Weights of a small transformer language model: RMSNorm before each block, 745M tokens.
MLP neurons of a small language model. Each row is named by its layer, matrix (up: input weights; down: output weights) and neuron, and shows model dimensions 80-175. Each number is 200 + 40 x the weight over its row's rms, rounded and kept within 0 to 999.
After each neuron's rows, "raises" lists the tokens whose logits its output raises most directly, leaving later layers aside.

L9.up2581,190,315,169,211,243,181,213,216,206,171,166,229,207,232,142,212,210,209,195,147,220,194,102,184,215,239,262,204,194,160,201,198,207,227,106,201,303,130,166,227,272,139,164,161,208,221,198,149,253,212,238,194,220,170,216,207,240,194,278,218,165,180,280,216,279,147,176,191,112,241,186,212,230,231,270,186,190,228,213,206,184,163,180,262,161,171,233,268,180,193,249,206,253,193,220,261
L9.down2581,172,160,213,185,181,205,203,163,193,231,231,214,187,179,290,125,222,260,205,200,178,211,207,212,229,204,144,272,202,194,224,220,244,210,202,168,129,241,187,262,150,265,204,232,240,167,147,178,134,212,194,184,202,209,160,156,158,209,153,205,155,212,188,208,217,224,182,192,273,96,196,160,195,190,188,160,227,175,167,137,211,217,194,110,226,193,185,103,188,253,153,217,208,133,188,112
raises: "è", "cio", "à", "ère", "quir"

L9.up2298,160,207,175,210,161,194,182,182,174,170,165,174,199,195,272,174,198,100,179,198,185,240,199,225,280,252,165,204,188,212,253,117,102,133,241,181,262,223,171,211,250,214,205,95,218,185,141,107,243,215,192,171,299,148,198,196,153,180,227,166,183,232,183,193,218,171,169,154,209,209,214,202,206,176,239,207,189,206,188,270,346,192,244,232,165,263,143,160,214,256,174,193,163,239,239,146
L9.down2298,214,289,222,197,189,184,192,229,238,234,168,307,230,159,264,180,174,162,218,183,197,200,216,221,212,206,153,243,200,123,161,174,161,235,250,206,159,289,163,184,220,223,164,163,215,247,239,165,227,182,251,178,194,184,223,232,173,189,152,229,241,227,211,152,209,258,139,224,268,232,176,263,167,166,283,128,144,207,154,213,228,231,132,232,214,188,153,138,143,173,249,181,215,211,186,228
raises: "unda", "und", "ivers", "h", "hn"

L9.up2376,270,237,171,184,209,137,204,220,173,221,260,217,253,161,209,254,275,177,241,199,221,155,284,230,194,188,161,261,273,205,199,198,218,252,204,189,244,232,296,212,207,196,189,168,217,166,253,181,270,241,149,217,206,207,247,169,138,185,183,290,246,97,202,130,235,192,234,175,171,261,204,124,180,115,148,187,230,249,157,143,146,269,235,147,109,196,315,224,193,210,225,198,228,181,181,224
L9.down2376,199,180,186,179,154,222,257,240,135,230,153,255,217,211,226,182,216,100,204,229,188,264,186,207,215,221,194,195,241,169,252,138,221,169,166,207,202,184,165,208,180,167,150,194,225,273,200,172,166,282,140,240,226,213,196,220,193,218,198,166,243,176,111,216,237,143,257,158,193,182,283,157,216,146,121,159,241,191,180,180,193,168,201,92,221,176,299,177,189,186,156,210,191,250,168,247
raises: " others", "hold", "ín", "st", "core"

L9.up972,156,96,301,207,153,148,231,182,221,175,266,260,166,286,174,173,188,215,202,159,156,123,218,143,206,180,217,196,233,160,156,180,280,150,150,207,211,138,182,246,234,248,217,219,259,197,204,198,177,113,264,217,229,202,190,225,188,237,164,139,237,213,264,170,192,191,164,263,198,227,158,221,141,243,243,178,248,171,164,262,274,226,173,153,180,235,148,194,207,212,220,211,252,169,277,208
L9.down972,224,179,237,286,197,185,158,213,178,180,159,193,261,228,118,192,218,209,238,180,225,257,148,237,208,175,217,211,225,251,213,187,222,194,249,166,210,202,146,271,227,209,209,160,141,181,128,151,232,240,250,165,244,198,167,251,184,240,226,206,260,235,124,229,105,184,151,252,191,138,248,223,168,182,178,283,156,212,234,193,196,265,178,160,215,220,187,232,183,253,139,207,224,173,204,209
raises: " director", " chairman", " editor", " Secretary", " vice"

L9.up2334,198,169,236,194,203,174,190,168,191,217,135,215,252,213,176,182,163,236,182,152,199,142,321,266,223,199,162,199,173,193,163,292,245,134,169,178,139,209,221,227,229,228,239,224,184,281,148,220,189,181,175,204,192,209,260,218,235,203,192,165,236,227,214,208,214,238,205,307,106,218,201,193,266,160,215,177,208,122,179,258,241,281,179,162,164,241,170,199,252,229,206,220,210,232,173,228
L9.down2334,250,150,178,116,110,225,171,151,194,152,164,174,231,243,166,194,238,166,224,241,177,154,181,209,151,179,144,206,146,186,214,211,230,180,202,163,178,154,208,209,240,161,190,214,209,241,246,199,255,215,261,179,265,224,199,242,253,175,231,184,232,194,152,212,201,225,299,117,85,236,225,201,250,182,207,132,209,164,195,218,287,217,157,194,215,210,108,202,243,180,177,201,249,162,206,227
raises: " east", " west", " north", " south", " northwest"

L9.up354,132,224,148,222,235,145,206,175,198,117,199,171,165,161,205,238,188,213,265,232,127,254,129,167,244,155,223,278,207,163,160,271,167,194,217,161,215,244,135,215,130,192,233,192,208,150,196,293,268,187,147,250,176,312,219,154,186,128,218,120,176,183,114,184,167,195,211,164,235,239,207,261,250,205,190,148,173,221,207,222,197,236,169,203,177,173,148,199,168,166,222,181,190,214,159,162
L9.down354,206,183,176,243,269,160,161,150,202,145,188,159,149,132,241,185,206,245,199,217,193,216,203,216,206,167,146,226,192,173,218,247,210,201,246,210,243,260,112,187,173,177,216,232,245,141,212,144,289,254,185,187,170,216,151,136,191,168,183,188,254,187,232,254,157,150,220,151,90,218,144,158,193,243,237,232,171,184,164,180,231,223,167,199,165,152,202,194,242,121,211,181,194,198,214,172
raises: " serving", " taking", " being", " winning", " having"

L9.up2067,189,173,196,206,190,261,206,225,154,133,212,236,174,231,199,244,273,124,208,259,179,257,208,189,185,241,149,147,234,203,193,206,188,131,225,204,247,188,247,261,254,212,200,191,150,199,182,161,182,203,247,207,189,81,253,128,163,139,195,217,225,225,251,145,225,195,250,192,211,126,190,233,196,153,196,203,205,235,200,194,114,209,236,144,237,211,168,184,243,242,194,136,235,260,199,119
L9.down2067,264,192,230,110,177,228,255,182,201,195,203,158,220,188,149,165,198,147,199,208,271,205,206,214,155,182,160,194,238,238,176,171,224,153,162,256,224,211,189,135,218,100,235,157,257,241,171,175,157,175,240,160,162,168,168,244,134,105,243,229,188,176,254,134,221,176,189,133,219,252,222,227,226,127,241,186,202,202,235,211,124,173,257,169,205,139,176,216,231,245,230,152,252,197,208,189
raises: "yl", "yd", "uc", "ide", "sq"

L9.up237,192,141,126,229,165,212,186,243,243,248,200,164,255,216,295,208,215,179,211,238,275,206,161,160,179,198,184,167,193,149,161,117,222,222,178,208,156,232,209,204,207,212,187,232,295,186,250,243,174,178,215,117,181,284,275,221,220,246,235,236,236,215,201,174,166,186,161,228,292,212,281,212,201,238,134,164,222,189,184,223,159,199,219,214,253,165,181,163,149,194,161,126,221,148,239,186
L9.down237,228,190,175,196,157,238,211,165,237,227,257,90,256,186,193,118,162,129,185,202,240,194,226,165,170,198,268,210,114,246,215,151,154,174,179,258,220,212,171,131,188,126,172,223,228,176,196,173,229,120,165,133,193,190,183,188,174,203,236,178,231,239,202,135,192,168,162,202,223,225,221,176,210,152,172,218,237,208,201,198,186,194,149,212,165,148,174,209,145,114,254,153,216,263,159,137
raises: " it", " he", "ort", "igo", "erv"

L9.up1865,192,231,201,177,213,221,152,193,209,187,160,172,161,212,188,183,247,186,285,269,239,260,212,188,239,198,173,195,189,276,179,238,148,183,182,172,208,253,180,250,116,168,228,194,234,158,191,246,287,232,150,194,244,255,251,127,192,210,231,116,184,150,136,206,193,264,166,130,174,271,222,190,274,206,157,173,176,237,131,177,140,255,186,199,170,166,108,196,155,178,207,219,201,141,169,179
L9.down1865,187,227,192,254,173,195,138,138,177,192,184,213,225,148,182,192,225,200,145,235,211,221,140,193,218,211,167,234,180,145,191,254,205,157,246,227,140,200,150,161,211,224,225,176,205,182,181,192,252,214,169,182,197,235,155,172,209,189,183,219,184,167,138,268,239,162,260,196,122,231,190,112,205,209,261,137,167,226,137,235,197,204,204,183,189,271,239,159,248,163,198,151,192,252,217,150
raises: " losing", " having", " receiving", " winning", " ranking"

L9.up85,156,257,187,295,212,155,186,246,88,187,186,221,175,303,271,202,232,172,184,241,216,265,283,192,218,183,205,161,252,266,223,276,246,231,232,204,215,225,199,196,252,228,200,143,205,185,208,131,212,255,236,230,141,155,214,258,143,223,159,162,150,207,176,187,215,216,214,159,174,233,241,107,137,193,265,207,191,149,170,205,196,189,183,261,254,160,295,181,215,213,249,189,176,148,249,167
L9.down85,217,291,214,191,185,198,183,187,218,169,187,188,259,183,274,278,196,251,232,234,213,251,262,193,231,222,201,131,319,254,222,274,264,219,160,244,102,149,208,197,240,295,188,171,215,181,238,114,182,263,187,134,168,168,216,155,131,207,201,250,168,174,257,193,170,167,156,191,154,172,174,202,183,249,223,201,160,167,122,246,221,197,220,221,170,180,194,229,213,216,221,203,234,197,223,173
raises: "ional", "ture", "yard", "ures", "ings"

L9.up1471,177,205,193,149,216,167,231,148,247,206,192,154,169,238,255,233,202,207,242,143,227,169,231,226,161,204,130,128,177,213,214,166,205,244,262,130,239,193,276,124,222,120,173,198,173,131,124,197,210,274,160,197,190,135,264,261,170,244,206,216,100,201,139,201,209,197,182,179,147,221,173,165,210,153,183,216,146,224,177,239,238,150,182,237,212,93,249,235,211,183,244,306,194,192,214,187
L9.down1471,194,148,199,160,173,276,283,208,150,282,265,99,192,231,270,196,231,213,228,242,140,211,259,216,212,216,216,168,188,247,206,217,205,178,198,137,156,264,103,191,244,136,188,190,176,192,121,223,240,118,211,170,178,209,188,231,184,178,199,259,186,195,223,278,207,149,169,229,205,250,220,163,246,196,224,125,163,78,141,223,250,262,183,177,252,179,205,226,231,155,215,197,130,201,222,228
raises: "ion", "ed", "ions", "ment", "or"

L9.up2333,184,235,242,214,165,246,205,274,186,222,220,228,220,227,144,191,214,162,250,204,232,173,158,141,215,183,183,215,243,286,75,207,230,242,224,212,192,203,153,200,167,224,207,214,156,180,184,251,252,212,216,198,232,291,219,187,198,169,171,139,153,177,194,206,225,221,130,153,167,263,214,220,236,183,245,191,204,245,215,217,190,264,201,202,182,237,137,209,167,166,255,198,177,210,209,202
L9.down2333,223,169,202,215,171,159,181,199,186,163,191,183,209,186,145,201,218,195,194,199,191,277,201,230,223,99,180,276,206,159,229,240,98,132,202,163,207,289,192,232,140,265,237,229,240,175,209,238,215,162,200,208,147,251,226,236,207,266,210,188,245,230,195,179,184,139,250,132,212,225,118,147,210,228,205,177,208,200,163,157,244,194,146,184,162,190,240,193,163,148,191,166,142,152,211,134
raises: " receiving", " being", " serving", " taking", " becoming"

L9.up1905,120,197,221,221,188,185,213,193,221,214,107,228,165,262,238,188,206,263,198,222,208,166,228,249,176,234,242,242,238,205,232,268,245,229,155,214,230,195,177,213,238,188,264,192,228,219,254,203,168,227,182,217,180,168,191,240,174,210,133,184,201,225,297,217,235,211,180,171,170,227,115,220,271,149,274,267,183,146,244,205,145,186,170,216,192,168,197,215,220,260,206,201,196,231,213,205
L9.down1905,82,130,210,116,172,178,170,207,178,199,126,170,199,238,162,118,240,191,212,223,203,113,209,164,188,232,232,191,266,241,249,171,265,283,204,192,268,238,226,164,229,241,226,166,223,185,143,169,226,188,200,191,218,155,171,250,207,182,284,145,205,231,287,191,141,213,207,192,209,135,270,126,186,216,210,229,216,154,161,166,181,188,230,263,174,181,204,230,193,224,158,228,183,183,126,269
raises: " young", " boy", " students", " officers", " driver"

L9.up2813,226,203,108,253,155,195,156,209,191,255,182,249,255,233,217,226,139,187,206,231,206,208,155,153,183,112,142,204,204,151,199,183,185,198,133,207,262,170,174,198,130,124,215,236,276,236,195,215,185,175,216,181,169,257,266,197,174,202,127,197,236,194,200,185,168,185,151,219,218,227,251,261,278,223,194,200,134,222,173,195,206,193,199,254,176,188,182,191,194,242,208,222,194,165,178,174
L9.down2813,167,210,204,218,152,188,183,177,144,204,212,147,232,152,206,226,179,144,280,187,170,146,232,205,178,139,184,193,151,247,253,173,199,176,145,266,237,260,168,166,152,179,188,176,127,100,211,235,229,245,221,165,213,221,34,172,226,216,184,175,209,135,151,141,224,145,207,209,297,185,227,207,207,261,156,242,227,215,139,233,136,168,130,198,135,149,240,218,205,166,211,312,178,210,199,166
raises: " they", " he", " she", " it", " him"

L9.up1253,136,154,213,195,234,155,159,162,149,300,218,123,175,206,229,199,150,196,178,192,268,102,228,228,155,262,166,193,174,188,239,219,183,179,192,179,190,129,219,211,178,123,236,165,174,145,170,203,214,162,143,197,257,229,236,254,135,148,235,134,184,204,166,159,245,245,178,213,154,229,165,169,205,274,188,204,215,173,185,124,190,179,276,187,152,221,171,148,195,241,199,211,242,222,166,220
L9.down1253,161,153,186,271,185,232,235,140,256,261,231,216,163,227,211,219,191,198,190,229,150,170,227,215,211,188,211,260,176,244,214,213,190,182,160,177,230,179,143,253,145,152,272,272,188,179,212,186,179,265,212,174,276,235,183,173,179,167,285,263,219,242,170,218,158,235,193,187,214,166,184,142,149,143,173,154,141,180,133,172,173,216,265,227,186,204,247,257,164,136,228,236,164,132,168,186
raises: "ated", "ation", "ator", "ators", "ates"

L9.up1057,166,169,110,186,141,166,172,198,178,171,232,184,180,206,113,208,203,154,215,152,232,293,227,169,145,206,213,291,182,228,181,179,190,210,231,195,154,252,146,203,205,215,180,229,241,113,191,172,170,153,97,255,223,194,147,204,200,238,237,160,212,184,207,257,186,82,219,242,227,212,213,179,182,187,250,157,240,197,222,211,241,230,177,147,166,228,250,218,222,221,184,147,119,180,225,170
L9.down1057,155,241,276,173,256,193,136,186,227,221,235,171,155,270,251,196,288,238,171,159,179,240,168,207,238,193,244,237,169,212,211,196,171,214,248,213,151,226,223,196,257,203,144,198,159,171,177,253,123,185,214,303,204,194,165,216,180,163,237,198,235,236,206,220,183,191,264,215,160,165,147,194,201,269,173,220,259,187,241,239,126,134,150,178,211,184,158,160,142,154,187,262,222,129,174,243
raises: "'", "’", "ce", "cell", "ines"

L9.up1628,126,215,197,196,239,226,189,162,175,181,156,259,181,182,197,177,166,235,194,222,225,166,254,249,216,201,179,259,220,153,171,181,201,248,142,181,187,189,150,243,231,243,160,157,224,170,281,269,173,136,138,218,180,239,148,173,169,216,228,178,152,229,212,223,256,186,209,259,224,250,186,137,180,144,182,290,265,171,187,188,208,189,166,221,207,188,176,219,288,186,125,175,211,210,244,176
L9.down1628,175,219,170,183,203,209,238,164,159,110,180,209,179,188,189,214,237,155,189,229,259,233,249,177,208,162,200,224,113,149,206,225,232,250,181,105,179,218,198,135,155,216,150,216,86,204,120,213,212,106,177,228,164,226,175,234,187,162,258,162,147,201,209,198,195,120,199,255,148,166,225,135,122,142,267,260,191,149,179,245,189,149,174,259,162,253,227,206,229,221,216,246,239,189,201,195
raises: "'", "’", "′", "ions", " itself"

L9.up2263,207,223,219,197,206,180,203,178,100,236,224,199,186,218,206,220,258,237,206,274,158,276,193,199,215,286,155,227,217,269,114,244,172,216,206,173,171,206,175,265,213,202,248,212,194,229,241,193,167,157,111,167,120,200,219,242,150,256,199,260,225,207,160,140,186,194,162,82,163,218,153,136,247,211,249,227,209,215,217,136,180,169,186,136,186,274,201,202,203,201,214,241,204,221,186,176
L9.down2263,230,183,241,212,179,242,211,209,238,313,261,240,231,153,207,189,187,180,208,225,190,220,163,203,159,206,179,205,165,189,201,154,210,233,258,192,234,179,222,246,163,203,161,220,193,183,176,193,220,240,212,194,152,271,216,222,194,246,207,200,243,232,243,191,183,270,186,179,211,74,190,213,208,185,215,223,184,204,190,192,214,245,235,201,177,275,175,245,145,258,287,226,147,320,186,139
raises: "I", "O", "OC", "E", "U"

L9.up889,211,233,118,231,141,220,245,210,210,243,200,228,217,237,228,198,170,227,171,143,203,204,173,222,267,200,242,174,163,151,121,214,229,206,211,186,157,219,158,201,247,223,204,214,234,219,210,145,221,174,200,198,223,246,168,229,244,220,200,304,158,213,188,228,257,176,143,181,217,109,180,181,260,231,115,258,153,208,228,179,205,235,181,160,218,176,251,201,188,169,191,180,268,191,206,201
L9.down889,189,251,154,154,237,212,184,206,195,173,223,276,204,182,268,194,255,270,179,178,188,246,200,250,205,204,255,143,140,185,216,262,179,175,180,283,170,158,163,241,334,216,219,226,193,123,208,178,155,223,211,179,229,225,216,151,305,137,252,261,186,233,124,197,207,209,175,193,163,200,189,295,221,249,164,220,190,251,201,168,211,187,205,172,192,209,183,257,171,165,170,203,279,234,284,186
raises: " to", " until", "–", " -", " on"

L9.up2749,216,158,235,151,262,184,177,199,178,190,178,118,290,200,197,253,203,167,196,231,272,213,180,230,197,224,231,191,219,126,265,262,157,238,254,164,223,189,236,245,221,198,214,255,155,235,198,214,208,181,149,231,205,197,190,201,98,192,239,180,201,192,247,153,155,198,181,266,245,180,189,257,210,204,174,201,164,89,230,181,195,206,188,201,202,311,243,206,235,138,113,198,161,131,285,199
L9.down2749,174,211,179,194,191,222,205,250,250,262,174,192,193,197,187,144,237,203,194,254,240,185,141,172,192,225,232,234,94,215,206,225,193,129,271,156,130,168,142,249,95,230,205,287,187,153,124,287,237,154,164,213,201,191,250,213,177,179,294,181,197,141,226,211,238,248,204,201,231,143,221,183,202,219,211,175,227,168,213,169,127,195,231,182,193,278,179,291,236,270,205,250,230,151,147,176
raises: "ble", "ll", "bl", "l", "lem"